Weights of a small transformer language model.
Architecture: RMSNorm before each block, tied embeddings.
Training: a variant of Adam for these matrices, 363M tokens, 12038 steps.
MLP neurons of a small language model. Each row is named by its layer, matrix (gate and up: input weights) and neuron, and shows model dimensions 64-191. Each number is 128 + 32 x the weight over its row's rms, rounded and kept within 0 to 255. Numbers have three digits each. A neuron's up and down rows have the sign that makes its largest values positive.
After each neuron's rows, "fires on" lists the tokens most often at its 100 highest values on Wikipedia text that the model never trained on. A number after a token or word is its count.

L13.gate29:101182115115103155150060173161044089117150113175125121175169136181190123143113127180125137113118165152165108084171112127174130059122125149137103072132061095088103108113088101183111100153107130100123106136110082082126177111105078139079157155114126126231143192141106154139107106073125109076148149114143158148157147089110095079066111188145102148136112150088163075095204126126143141093154
L13.up29:130212065104115123199147169101165119081185191109149125096158087141128131145129142135168154147164137081102107096159082167114151155121190107144146093078159160180121171089182134117108111134123164147163151120130135140117143152142166109107126094163139124129113104130154155156115184117110154165147117141119119192151114188082098157130123160206159117097165198130138114154115144115134186084062
fires on: "t" 20, "ver" 11, "st" 8, "m" 7, "e" 6

L13.gate323:115085171137142147184131052192113149129102090112107086105127091158143167171074088131119164212150086092147114099073122071122066139079159109096071166139083128079155101152138100121134159167114146174106141133129137122133129114085136142094155148143091118169126140172196119135084129157124142101124117121175139083143072134131107126121138126119161143147131144094128083152087185110088167164124
L13.up323:137137129115149130077083179108179110181190096119139165072153120104160165078105111089166182111164154056106130167103118089121116143147148145120134163115155149106109087144095166137120129135129144110162144202179098113117166116099125107132100222057092118076079129149165113166098133089156133093060108149128151125127054153200176136128108137174143124153136083130124147147124147169087109066154
fires on: "leg" 27, "r" 9, "e" 9, "ter" 8, "tor" 6, "re" 6

L2.gate157:151132114096096093108096090101124151083127076188198155152097085192149115102146121203100132155099095079156189098114119123124127121153154141089081138126137110144149132157102099132116106132079105106158134139135094129176222092096096161104109131197117130111191150157077171115161135126109071099096167084115128104172106058133125095169105101126109054104074144134136105125164130117101115120126
L2.up157:120145142120120164119138167144077164134107132150108153149091167098159158136154160106125102147112158134080215162114094121113072173092166129078171094108117081207142105130112094118167177135145094113135142172098065077152116125109169081131139150118148100156144121083159179137139107144120126082077151098147153124122117120230068136102151166148097075079095201115082090133149165135108074218065
fires on: " Al" 100

L7.gate363:116119109146145130118095169195122155160147085148081110192129123117193154129092160094143089125066097149106073127112139156132124159155116130121093138116128131073121163162122166056082067104148077149101127124132121109174112203134101067099132161101165151061169081124071159151167137117138086110128120122102128136064112164194120043095139109158181151115095113121125116136148102093116139096145
L7.up363:107125123094199158091152155153125123086113122123097074145157119132179083084134168125156115120131144108107138053097116203134120143098092130126128155160131091096141142170119193094116078130119118158079157106126100173142105128103123092118198144143158162106128163158124095105047140065147128149159085120136170177147137169144144069106096084153114121155112114132204088147167168114114134151142
fires on: " fa" 53, " Fa" 33, "da" 10

L7.gate164:095136149138132110114161096123133150172109125167083108155197097163139075163127146141122123118118134142141166102040113116121141083103155091143054087161077180134113105105082106142092178096161086146085104105140126099130173191112134073106151156098119168103147226109119125121184072150113131144139152140205127108124079141097084132097092084192132118163130084076132090171112116154150117113125
L7.up164:113078086170070124134143138152162117092078145146099138100111096168119092154112182134140131137094051167146162147108196092129101112143126149071148066171050155128141139063127148176127133092188089106127150108144166037153114127116079125123143138128145125103157157156066118137137139165135116194111117145173120139123115113116163137206167137141162100142116109124145095148118121097148129093114
fires on: "\n" 53, "==" 16, " is" 9, "-" 4

L3.gate307:133181173161131157117157114116101119138141086167131110119143146079094076140154128162176179101089117145164090114125133150089154147120115125116088143067130099115139092107125204172134138164120151140119175178089216074127102099146179136141153138104163196162171098096140137126054129133126136100119155167142162148082073185125130099129091103145121124163142053127119185161189147094130141084163
L3.up307:144196123182161101141176118141082159134121087118078091090120144069126155086135138101127126131074189134136175065126088078164169157123126140134142146123081135122158093077158105088089101161134120140077140162083111099178124130061102105172109128135148126090143112113110150148123132142104169117167131073122084121035115175151149132057137130124139146173134094127145197181164116089147099088139
fires on: " Ra" 50, " Pri" 42, " Ri" 8

L7.gate250:161196151159117114056136111125115125134150125115127110056090114108119167144165054103148121102095086111081149113132183086109157175098117205126087071166189165106077148162120151202139142114020130165120126119137121148124140132158117134138135159096157131177146120080122117164146120178155122084141137133173115182142155122074147163093126117139162116101070073117139124137022109080086126115094
L7.up250:111173117168110083154120160079101117156095131107148119104179156078141111125097141146170165081141113173160123212178135082101179157158108164112063123148155137051099116152120120136107143089110093162160067135094154159140120114155112133163103149128102141087172057125164098103155105191143105125103163118170068089093135176143130124038119114109193145130137099165118099085086087156126124110135
fires on: " Re" 48, " trans" 34, " Per" 10, " Trans" 7

L12.gate32:078120149093096164126089172083144159076072109138152122157135147149213131182164100084080160120146133115215118104143151112066151122090136167178130148122168149089123095093145125140126134105157103162103138157105091100151163150155097107079147129114141129123111153094082162088122109126177166101116115061161118137173156092126107174140181127126098158167160119142105159186170155189107116141159
L12.up32:125131119073098078091125142140139123099116158124067140094113170106156139138127093043078088107176154174064140118096176079136114138066106131158122194115128087157066137141135156095156115123142185086157157135130127127124140102157130108084156079123147089083170099072067157129157115107150169061090151068040174126136149138194112153136107132147070054129128190116095138153120115156092147091124
fires on: " Ro" 42, "ro" 39, "l" 7, "ho" 6, "il" 4

L4.gate106:072124111136126174115149170158125120108146089131139099137131083136155091115182187098137156130146131086124102062149154150092147095161167112133114123130096172144154143128140121140164059192127133181056114083125075101140118066173099191152125127161149165170090151134197157148102106104087172139098172124082140059148092146063099111182173114100162139173079107143120115119091117153220137122083
L4.up106:098126072137109116161097123160048136151134050170145128106145114152138101166099133167148135107048130139137162088129162066076164127086160121040067089127079114114130157162134134111140092105114157153152119212147128093161123158143200113117087173079103155077105067080162105147142131109170118151106135113078110146166056159149055101191116163200135133170129097137119134112110076109110127123119
fires on: "op" 100

L17.gate373:048153138145113160186105115176140138109112117130161130169152138124145142125147147138164106097085129034101122116157069134108105173101119143077116125152179149137121141149075108123138155159098135129109137147151143139087136149134102101105124121068082082113127153031184098108106151070099063111125095088127142151090078167143084126128052130136161171151165118133169158140106125127053154144153
L17.up373:094149138099148089129144141100168088127127072128122151169160116154122182129087123135093145190169175071108187131062095113111147113122205141101108124070147158157109120139057154146136115121173138092102093142113106150086122177167094137135116165078130118130186082111163120139046183109056092173193098115112150141119117169120107103156125152148123123167128140154093174090203104170163146090127
fires on: "ri" 32, "pe" 15, "e" 11, "re" 4, "n" 4, "me" 4

L17.gate11:141152091167134067103093155164131193101162083152128099139036077080139120123101125202152088082110121094080087094120156113138153131101146081198127106120174118129176126113117172132139118133088142104133146133116083138084077143155102137104177143133159125104114170117140126166155128104079184133187167125140090136108189115187117091137177101089178131096083089086174137154136183138159164161136
L17.up11:134152146146112121118113158120153133127163113074107135181104117141128089128080153162114099129141141135110083130112105148120134133165182173134146142106092084155113123117125141173109152099120216184119114134134103111122113118170098106130099111130154106166106140133102151168183169106153132173109147145222143130123099166108026064183088092078114149180194096111103156069193177104089137113169
fires on: "im" 21, " However" 10, "ough" 8, " that" 8, " based" 7, "," 5

L4.gate151:064142151126171159155061134156099068163176170109135112125091041146162102113102104112094193145075088138152137103103133141151122123097141109147106120168144181182136077179112097134078089077139133094102202101186148119127105090126130085117092129139077086100123157116153153138142073144149163115085152099139090151102168115150096128095099122201143165124158147099090132150122144149120131154152
L4.up151:118115138146113095154121071180155136139098150155090112125156119216194056121139155119132134146092147166120134130149128162127148131094120089163186138133114189189154117097175144115061146171128143044134115121127104113078147052112139179069092123118106133113130089169107193070144147106095165147152190138155176127142137113130087153144128147133124184187189094147103100136133083186115094141136
fires on: " O" 64, " Ho" 30, " P" 6

L7.gate261:100119122131193083162082180139157161152128109152128108136191144124126138148134151131151110127101080088156147077150172125148111153119127175189062140160136180140129131164063151173079117101116088115097145153125042138134145111135050097072129160116101109144121141100120222154154118114129162095115174103133092184110174160162104124119146125155061140130114114094163125177107106166153118113110
L7.up261:124099109110096080164146139158148068157117106105120145108186183106120111117113105099142123146145126112096158139164174175184110098134145174219145116148131198157130180122105142129120080105134102090113090086127049115154071112145056079074053114112111101122122105137146174124122148165119158160123151152180107180119194164145103157118129108113066127110149170100161122136091148094125088095084
fires on: " P" 84, " B" 16

L8.gate269:133141117170121143138136129157098138155103128097092121101180154148134078210095143153133099103135146082145074126171152191046161165126120169131141132145175146167152135127126112191185070147129120123090136199157076131098128091102135090174115131145101131104149146153142174132173091112172123085189101098118097144078129137106104151127157107142104183212137136130088176107125134122162163208124
L8.up269:144127118123145174151114151197133137219148135137124144105172081135133128168091140129113141150131115135111088149152135090114108086152114119214167134164116158144158120098115090170159150108143132072199113115131180103103123129102139123120068087180117070134151060191104139130161141187101108110165111154117139138189114175161069117146108123145128086139034115177130077098139149136096141092149
fires on: "par" 41, " Pa" 21, " Wal" 10, " Pat" 10, " pa" 10

L8.gate260:094200168167178143138127164159113109127160168139161063101155096092146141168152142081141094119087110135089119134143116095131104154153142144110092113095059083142152159135186188152095105124132122137176150204166106124174129068171148111078139099053179121118181131104147107125110151154191148099112091103115138159148053133127123116114141117144117117109142128114166095187152145078048104134102
L8.up260:063074203074166113147142123192157133098130083181087062175154124131095135114189119166155066097112096140107141107117170144101132080112029154136111107123150101148152114134139114082136105093097095111103193142133052154021128141203125084140128187115095106079119105126121126119096076119116119123130118092096109161154111148136127104132136132179128139145113140176161117098115133121159147150103
fires on: "en" 34, "." 33, "da" 10, "as" 4

L4.gate28:147154165139173142112128172140042148112150148174107132127076034112087134144104115121100128112162123168118065111156134138130132112089171101126155110127108166068114060094092116203176123151211170160083181136106130114121107151082117143166118125138114098163091137112122121135105126111164165043156103094100125163104115171157116132093151092194102137101144127128178130143119154086094164102043
L4.up28:130177089108159137139089156100101117129133164124084148148161128133142125141093071133135096131122116162104117122079076130149151159095143121169137090086158108159112135177102113174177063140132124105152130127121070086134095072154103083157158081139138183156154082066172071172148201121106206117104129163108083133129108077071124142054111150171159168139144077120161127069176151114123086138163
fires on: "e" 67, "qui" 18, "se" 8

L3.gate195:148194112198133143151074153188130106149152123120105107135126141217147137084144098162059141155155133190099126098171189164113128136129160198188072146102067179166168152132098100167170126107142158101132175095083096118158134093150173147108078112177147167116153141147074155178084053062143135174168114064146095153137138084117116164092112085143138133127142102114132094159109162114142108115159
L3.up195:148147103193133127163123078144098136108201143173103083057109166081095134125128150054109119166094130143055094110133129166130133116078136141212112114130183137094129126184113115132074178130135135136113155135152159113087093127120090113121071163148090146119197114153064143109109128136101135143106201134157108144083140188084108106148134083175109080096102114109132138096108127117082137140153
fires on: " K" 100

L3.gate103:112093134129125143221122064210131121121164123093145145110131113118195147103118115093158172157116126058110159119117161181133164142154151122156112102170106109115085098168116140200105165137134052129097131090192144124139114016133078144087097124114123121094164094142095161107150112142161147086100140089161131153092158147136089132111115146124092088118141123111117157146100168178106097064132
L3.up103:124111100156119165125132161103133160141124215115162144118155130176122128119094071128124051113156109149088094085147098101073115104166118130179123171164146160148128126173136112114084166076130111102097146104129108129144149130080121091071060119188073090107097158188140181175074133143064128095119171114099095134157124142119092140116112136163155146106188176141165183120130135233124107102133
fires on: " P" 100

L5.gate70:172134077149156145151071142137107224115084126095096126097081098073140170147102124089142135112126099113203075074123119118104125137120155150161077157055165159188170119150103126086078176130096149172086167139082120128149158129127149182125123191169160055176109120138149157062130061132136114152110153131118130106146165148158146156122159127091136135130110123188155111147134101108131130198174
L5.up70:132130104179166131097128177135040160106102160096115127120116099101173147177088157132063158099110151069171113135077079101086145101147153098116060142146103123128140108099187141132101096115137184173126172165044107079141154140090122143111163093135178111180106156122170139095159066122091165136080136087128147128157162137114127140135154112088142102114129108160135132117119068128147110184181
fires on: " |" 100

L2.gate375:107075155178150183157103153150148093154132106085092086135131131103144091157119162131081125135156155152137141120166177133097078106114159133162116163078152173069118086129121119167136106177165153169146177200103133133148195096120130132143088086142131148128073082137073088101104130123127168181119158091138095144111125137149093139108169095175128124062168119096183046124123163111112128152126
L2.up375:076111115177141106132107154097103084123128072161137125136147159128162063121118170189073130149163102143114190094082186114085087109087149151139102109109130161090167087160182161126135141209150231165122189193106121100127170150093103142124122139113078123135130107116092128099107172135133139161145175111113108110139116105172138126089119073181144122128108129159116061104091111116113126218077
fires on: " K" 65, "ap" 35

L4.gate159:098087164137194112129192134077057218114144135119157117179117107134120133204068127145135159138153095111148105130135144124108149101108107126111103121103104125122175146068116160119107106142154136162156174159164143127145151138098177093116109108137190108151097161101173172169122062141167084106175081150149157118047117130129087122090161122126084098084087166214176141136170165162200134156142
L4.up159:127119116126113121106085113134143157116136110151077178136147127173179129138158120111196068097104087128107143125111065114106184115129074136194159115093112146164159097064126188155177146176120146131171133157051090163100149122096125098128135131093139096112148147113162132137091134148144093070143104155150160168089173070150090123107154177135103147116186086150103156085178073075157122114191
fires on: " some" 26, " both" 15, "se" 15, ")." 14, " many" 8

L4.gate25:182111099173114149151091164209092204124095114159126153126136066119137153121170178098121114142115096100144179089122102108116160144102103128152159173081159052095112077165104105098063076157098074161146150174114076062120148151165126177114129152105130134137104127125062168125160153102173146019112169118159141107144096178145088132143109102142105129145122126105084111135161130102067144152111
L4.up25:164124105107119154089097177092168110136155125149129121131081129114134125168123151110086138140160130184162132121190121194176174130123141127128125076161109063187096101178172194131089138135151086130155098148187155123117080115095134159111075147119117090149108112101121115162179078107117123087127125076158142149142072123137059156193110148145053110125126213150091103125138117127124101177120
fires on: " Al" 67, "il" 32

L3.gate236:072141155134181102165095148125115108142144176152062125152095114132123088087109086175076090181126170124083152093172119114107150161144176120125138164090104106175113078168071114177126137170151127100104171189116141068129108154101148094112103134225149146150120119102096172072096129022148166144090129084095094159120117142161067144084130120162150102095152116162130128159147154126172175155074
L3.up236:137090188155125139092082065162134038102123083180113106164094148105105106148176138099085122159088194141140093112134144135148147129167184187139105160080107114072109096164131136143132197132073175123114124112113104088090136102146071140177145120164135091161119167126057126088108153111151137178183168124143113120138160108186124130097087035125110049087125151187116104115167113099150164145107
fires on: "K" 57, " K" 28, "av" 9, " show" 6

L13.gate203:154117151156141150147138102119140211099113132093114115128101088134123131116193147123150115119122113100163124073139076204086144128153117159170095080121124128092131095146184119115053073144171139156089129165129106115170174086130093143131142127101200134128094128121097132139142077107160181191057142110131081156134147096082150193139144085088173145143167123128179130137142116180156132153130
L13.up203:163157154145190117137088129134106116147128181104090124104142086101139149175137147128117164127098070128182145089101133113094110149105153162182119183081071156082133092144142148096077131187161177193135182156168131165078167112112148130111194120089184121111123145106164113105158027131092107138123158169146144117110113167127119152124142122102116148145165088174119153106143155132100092112152
fires on: " |" 100

L4.gate65:123180142189160150119123111172084183108099112121155145112147146154108132123114148135175104084092126155180104088118131126045124165133152125121048148111066180103141127089084124181114101148107121142074118195111139152137111099093164116063161165084141139133180154090138122192106144055109148042109148123120139150096167117134133108134100070140078122169149091105148127143102154116117091148098
L4.up65:151178145169087116094137065132132192054079147059152189099136144123132113066112162147120133150150125105157094062124125127105154193140148151099075162096128161095157135142096092086087113173099085138109160130096116139138080134121142114096143103120162155117157147110139080144113122094090087046129064150152103124090150110153199107088094116079119106140131137157161134076134159060124130092108
fires on: "ra" 80, " Ra" 20

L13.gate207:127154163126163126126049132104082075130101092137132118189179134109170142161141153176115133137125121147090116087139118126136172066126197108162074106120104157127150133108144119128106143165118102174108135120079151107118205128051164129141172061124106134131134142119093118109169142159124080109156115111206127152125094198121138120103081095133130120123150129131123171120070093149113182061119
L13.up207:101087174048081101090173087077107110119117100133133129200120109115117131136101081111121152100130176170092097115071125097128166085143132146177134113156131196154099121113123117143183131120208155133161126138094183111129150136098156120171126140081139100097173153146045187148119164163105151078086117142173148174083071096122097135124099154116119057121131138098187123096113129191108186150150
fires on: "al" 26, "all" 20, "le" 7, "e" 7, "re" 7

L7.gate265:099121162153155064085123215132083170116178074147114121117140116167122123128126130174169127090092105108135185121103145133094088135118133152061086100144121147176127153153103158183144131146117149176103099093078133073106155135141151093116149142121110128170089103090086191145169096152143154130127160132110116126108172150084126094076115141146091112088171094127101086135097058085116180121105
L7.up265:138089142136139104106127156109095125143119098152153109145117162146144116095093122155195176061097072120097200168147141119074119119145150133086119154157126150202073203157092165131176124113123115163135109128091158104106127094169168062150137167128122118173139069128088186166128131182107108132114165134139082109097111133139109109144136137157139100132163111160100090134059102057100131136150
fires on: " trans" 34, " de" 32, " la" 17, ":" 10, " Trans" 7

L15.gate172:145118154036151096091116139064089117114156163130117108190101103176149108154132112136150106119180112197103051111142081153137151090144136130078104098154140088161111080117121136203134077128174065101147157093153188126181174074100105103101182114147090058138146151112185095080069109157117106124102112141129140157115156144137166132089182135119141183134127152082156151154121132092133128093117
L15.up172:146146027161126135134118106135102126108147131134130157142146175155074179170153102099072121141107087122132098164148134120096175197108086109152093167104184129123121116150166131167114101104107110138111054131126097144169113147139127110193114154141201142117110109088158141136106142062064184114098145168061159163082174104109143107146122147139123075116128151125068123151148157137150133126091
fires on: "y" 44, "t" 17, " " 6, "we" 5, "e" 4, " We" 4

L12.gate260:150071072164092129113166132117044168133142160138146088152119099144146159121101101177099083077157139156080109044109107146115130141142132107234126116091170179148108110151111123070185113095109112078131171140141125180148071169116198157121114170151175153101156129139128129190132072071111157131147052114120179150116138148074119192148137150104124102162119110105140091081161192157123143089137
L12.up260:122164097139130160185102151151085171120112189145146077137162120113138131205137100154078091136096127094153141148170160113135125173208170173163131128128092098124083181080159181135111104087130175149167178099134067131160119095149088140135127116152135101159142156137158135139164136133129197133140117109140145125097121094142144105092081118127110139083059168215135196098169188127087080119114
fires on: "ough" 14, "ly" 11, "ver" 9, "hi" 8, "le" 8, " However" 8

L8.gate331:123161134149137104115143141121131121167167083148047114120125096206109146112085092133203102130147152150124107080085079075131098179166168152141068101143104174149095123129105101123145098121155086203140140195159088116170144105111116122155148157172134111150102086116132159170146132086156150046145138105155138138123074215106122082135140115140146134187138186128146117168138130128119141079158
L8.up331:129149070091062114135091170083120086110147120112144101148068151192112096066116110085168090133180118151095173155130137129156108136173133108148130089166118181192160153160131149183172110157168061122179143159125135108148102061080139097163092068123131134132115039139083145156122166131158149046116142156143116126147108159104168130185151155162161145145118146132090147118103122148058086085132
fires on: "e" 41, "-" 40, "les" 5, "i" 4, "[" 4

L7.gate293:160140162115165172150131151118139227137138144044149138057115148119133135097138147117089171145070140119151169078135153126105158140098104121134128153132119107080141122139120140156033114137137109166153100117153139159164143137107125166177178180206122178153149126124199093141216077133135160148130138153097113142174077088102111079136104122183128154160146076130132139069092175139102103220131
L7.up293:170111138102152155157171121120119133124069126171091146064112064131097162141133142075090133114120074166152113121120092144102132137083174138144058183107114106110107110153125110072091131058150121110157093107157111202121127112096128174166108162165179048165175169102156138135110112136088068117078184140129157107056152127147090128173091119096125122137119087046119141126134153069134122172093
fires on: " |" 97

L13.gate263:131157152206151138088160101163092154107176156129102097170080134130131109157158091148118135070099067136107109146128129124139139190091186148131077125167142135075176131127123087143179102134131185104132094143119135136125104111118117100149100148142154125140116065118069072143157161109192177131123158116103109108125104104093039103148111110101184062175154093093127191062168063139087153142128
L13.up263:082137097118114151098108110088120179123121139102119120087125167160113119082155186130126116179153133176114128101176126120143144078183157126124192108121069128091126109167147103117184085150020132096105102097137110103156081136146137084117157102153050140149116156118143073117164171130130104172118108054132116176155098105093120046118131178103172175125175137125109092208133072181127118128144
fires on: "z" 17, "con" 15, "tion" 11, "st" 10, "in" 5

L5.gate233:107141212082148102103086085108128090145186101099117155173098168120144079177165107188077155152047145102088141131107112144149106095113091155099092157148104143160141107121125150129110125131142118106125128108152093125127081082078152170179154082180119140123162101086153117114151127163086165151203129110122183152161122096136141118138112115155169192099145097140123109110117123127074094132118
L5.up233:100139183116127129143156107142138146183180157126141119087100083135170094135167183136087182137110147115149172173186121119107119149106117098101180113101130140145133098172132084113092096171151146100153149080096167110091131114128144183090127178089135036129119134090217108142119135132132217086179172161141225143096157125154151080105131123093098172131165104144137136104110072144112102115086
fires on: " O" 100

L4.gate177:105091117159114138146081129087153157133134107120081104151159145142069119111141159139127113130136079120164162119200157081088159159126160108148161116131130136144161160145168138075119072146134080130137139142144118105144153170124172146142096132078200101149162149045036143116177097150118147160112105115119111075149121104187082101095068091163158133108107201106109112139165118122084116164138
L4.up177:157062103142119120165077142114080177116142085130128116118078146117158172084106135099137141140161106100126117128115104132136129094105111132117160103109160146193082062116146165070171121089107109117135255134120145100090080121141173088097075078138153117156161095103148195083139195088154159080113163142115104140122106143137059103188124156127106063133111148097093098134116157126135135172104
fires on: " Z" 55, " Al" 24, " El" 20

L4.gate344:108180151068110090119122185162136133105123116169126106111162150139130145098140174172068149102122188120061099143112076160072108125130119136173123126184182183133130086122118147163142066155151178155108130089152144121096101146128131229134121154077128108098099178172193115104104088098127159137119105127065113140145047136083074154130101151151101083161080173154119150087172122130167106144081
L4.up344:071135153082147131140094141152101135114123091156179092175105157174071087062085157107149126085106156175128138176108133201050091112173116134145103137181141149143155037135117186131081119114117163128107154139157159108084154148146118190130124195095117196073133072106095127156091090136170192107129083098089104094118104139125105098144129119151128136145076171124150095142130158140075124101135
fires on: "da" 68, "op" 31

L2.gate333:081166177142207106159147112069112223144123108139090066164116121074108089117136100111133108109124144133117168107150115136159150140136095130141129150088120091155126064051121137144136163133087187129065111201070166126153133104097152148096103127167173136124136095214103139124151081123081141130132128122109132125122070151135069121155135089139117088149136106096089150128115141161115153128138
L2.up333:084098127100128177110128083110142143167097132191100114139138106112091135103153143066111102150089130210148137102151100099142138152156158130184156122111110109060147132118148143088191172185144157094127103147066116136109144107125148109122069116194122130077113084143072161130093080159088147129139064070117136065122077173137113096101145072082152107163166090096117157111118105132114148089150
fires on: " Pri" 42, " Be" 29, " Pi" 20, " at" 9

L18.gate29:107122180135070215156120151092048160142121117111174121152118127198118082188097129150176129106120149124125103174137131148096154136159175146185127097129149070146119076129107150120114148106116112114118130134153115114127132122095104178125122112125165152137117161111143149081122102179130103127134168107147088158059091156117136189142112091117082115140151086138141176199185116099105092133166
L18.up29:136178095114137069125159118106113126138154110166139154132081164077165123144142138142165103135116111154101160059134063151132173114088126069048123137111098129102184108127076106071133157145110169111173102126083112143180151138141177142123113158172146141110108105194156144123190131163109110135136117164128157144082151148171154124139136206135152085131081135205133133141183159145149148090177
fires on: " Du" 25, " and" 14, " Pri" 11, "ri" 8, " He" 7, " She" 5

L15.gate379:112142153118169095176128094180121145107122099104176119188118122163154134206151097081116103156147122128174098126078121104081121138123107136203088097130168140147125173069148058105100132115132130132100139082093146157077113171179136099131155102121087086145076115101139168126150112106149096128115081117153175084142105163093041114093140140104190138130112123146147123126113166116195234138118
L15.up379:150197115090135082124151169149123161096138087123107119228217150078115168133080085093097172141184151109129184113069152140144151089132158151112144148138142167126104131172065116070140203131167127081118097176083161105114095100138121104085136142048143145120100099137050138094146126119175100128092126111118093143129122166107096093080121132163149135178091097180142161103111118173121167151141
fires on: "o" 33, "e" 19, "n" 7, "el" 5, "re" 5

L14.gate174:122160094123084113097104103130153187096104149158106132132111107076140119154120061181028127125071135092111123114096127131134167118134140135136045125129154131105120106147093116103078160177113099163110186114136068103164118140161097122111144163097155143137121195086156100181146118105119152094141128072135137178130099129151045125108115094101115060135173165124123152173168169132165153175142
L14.up174:184161101092098087091117126148103128091087100155157176121109146051099133116144143070088138137177170119113136170149133137120130136132112167123146156120112093175130138153138142092125174076145100147180136127152098115099027090145149122117069156108180098061146116092165126086187142172074107182118138121119140159127110099166085130103125141094187119117171137189129139117125182123136107104093
fires on: " Al" 49, "al" 15, "il" 8, "ig" 8, "im" 4, "el" 4

L11.gate155:141137072107105130163157139146129150086120131163121129149158095173179080130147091172156128113133105182118181127166092118066157084135129127142142141136081118147056129126122137159066125176089118157116137130128190135170159106114118113074108158122137128136130222120145139134126153103143147060183160115136122138128124132085119125145116082191069138175109134074142085108148171103089147040181
L11.up155:170149101071135118104146164113074155133110177086109116106148070082207161151096140109144101155092163119149142106122091102163167171093160144159134094124130134160136115186163098100178087163136083137152126124105152135165157120114117181119128127141131083162183164125184178168059128094099118027146148113066117146153122108054133155145168103167116110135123160132102146092162096154143165077092
fires on: " (19" 30, "t" 16, "her" 15, "s" 11, "ver" 9

L16.gate288:090140093113147173175167136123178213131128075168161128102077104111163095152092134105092122102117133086133080122151173168133143163164128145113134127131156131168087134149129128155182163152057054138095136143122135110160135145142128118189114145115129151120127074131129094159171131185158149048196123148054071119143100184036126126146120132095103150162098077136139144091151158171111163136124
L16.up288:187145097145127148130146136145122171233154143107113152136144145048156125145107134120138093111154109172076126158147125160161147107164067108131108123104129152084170162123138191181157184104173104134116077078121090138159156137108120117109155119124126147122118119111107079187118159181127128135099107145174166185118145158158170138065137090131159171122102143071145091143138159164111041104123
fires on: "wa" 18, " pa" 13, "ta" 9, " Pa" 9, "mo" 8, "ca" 5

L14.gate251:148119118128180107101113139132156104131131152134133121125103129182136142139108146165209089084143111098129083081130138156130136081096132134203134120147088175161085167093088111112092144136120117137106203121102131120097166195147123135126128129134105129123181078088086097121107152150120208166155150130060151126131155107076054118057082135164089065105064082047121112150154102123137134089070
L14.up251:142142120080146059154110090144119124173179136112134160135137167166092088133123169090121157060097085145097188082069143216153136103124136100126085111085112121088097152146110092183079132107123150091088159106147150145105115108161118088086108144128070088141145117127091142108098143088169146102115119124099114123122100144087108166109125145185097125098081127096087188118119106051125162121154
fires on: "=" 32, "The" 12, "ish" 9, " the" 8, "d" 7, " K" 6

L7.gate139:120079137146108169065189072139115114152120055153113118098133060139110116156150068133110103122118107128181140163088108098137155076159111133130124064177083129149119093093128071132094105128151119135082118141098096150174153155052133136126131142128118132068181167094094128124100134172105110132126127110134142115109069160134152134122138137119163138086108136057144092119145136136115158055161
L7.up139:075180063126156069106106161146191118069074142113135152124138132138135126173090101153142139138153194031112178104136129078169077128155137170069167170162085122202159137125118176078165148107148141116127160152144124124136134168075105084187136108158065119122142176119119130130126092147151160109123109111111074142118133138092160183110154148099153124193162149104144170124077130107108125134066
fires on: "-" 73, "\n" 16, "|" 11

L7.gate21:092148105107121156098147159173065185079126193133064118095140104149171157154111157144103158102094157143092146069102104154112140108123120162197164155188141138152144141175130171146120109074128109079145135134133120131090182090095168118091134154145119102091134070171135154164118154138167090141142068091176097169108164168098071107105095110165118147183152103154135115161084129168129113144097
L7.up21:117135096119115163157098148145068153180099189105125130153201110163153120144188151123200081093142155203156173152136133116109163139173157109140178127179084170118126148168140100208149136088151103049105118159188174113094145128087123142097104154161080095077102109140129135143137074162168144161112114089090109153101130152118081104128091140175129180147106139140183168168085092190100102129130
fires on: " p" 84, " P" 16

L13.gate356:118173150111080201152085112149158184054123093168114064167136084123166112195126117137077133141126129134130106065109142139049135078130119043140085147150128207107110137133103128131119118152134118186117121144106123152171145080163156125124097160079143204105090129066109132150107092062173176134125118146146159080124138126128140150095105139125092141151152124064114134197133142152139132142111
L13.up356:134156125094143114134077077157114118139098098119097110084105106140136135184108112123119121105156144174107174144145180133143133100149155143119150194135125185199172212062115160150196108196121180067096118155121172180172171153144089087146091140124138111128154180092116142143137174097067102103145153154155164146174146167190107122130129132127095155106104163108073153176133148153080124177137
fires on: " Ro" 70, "ro" 20, "o" 8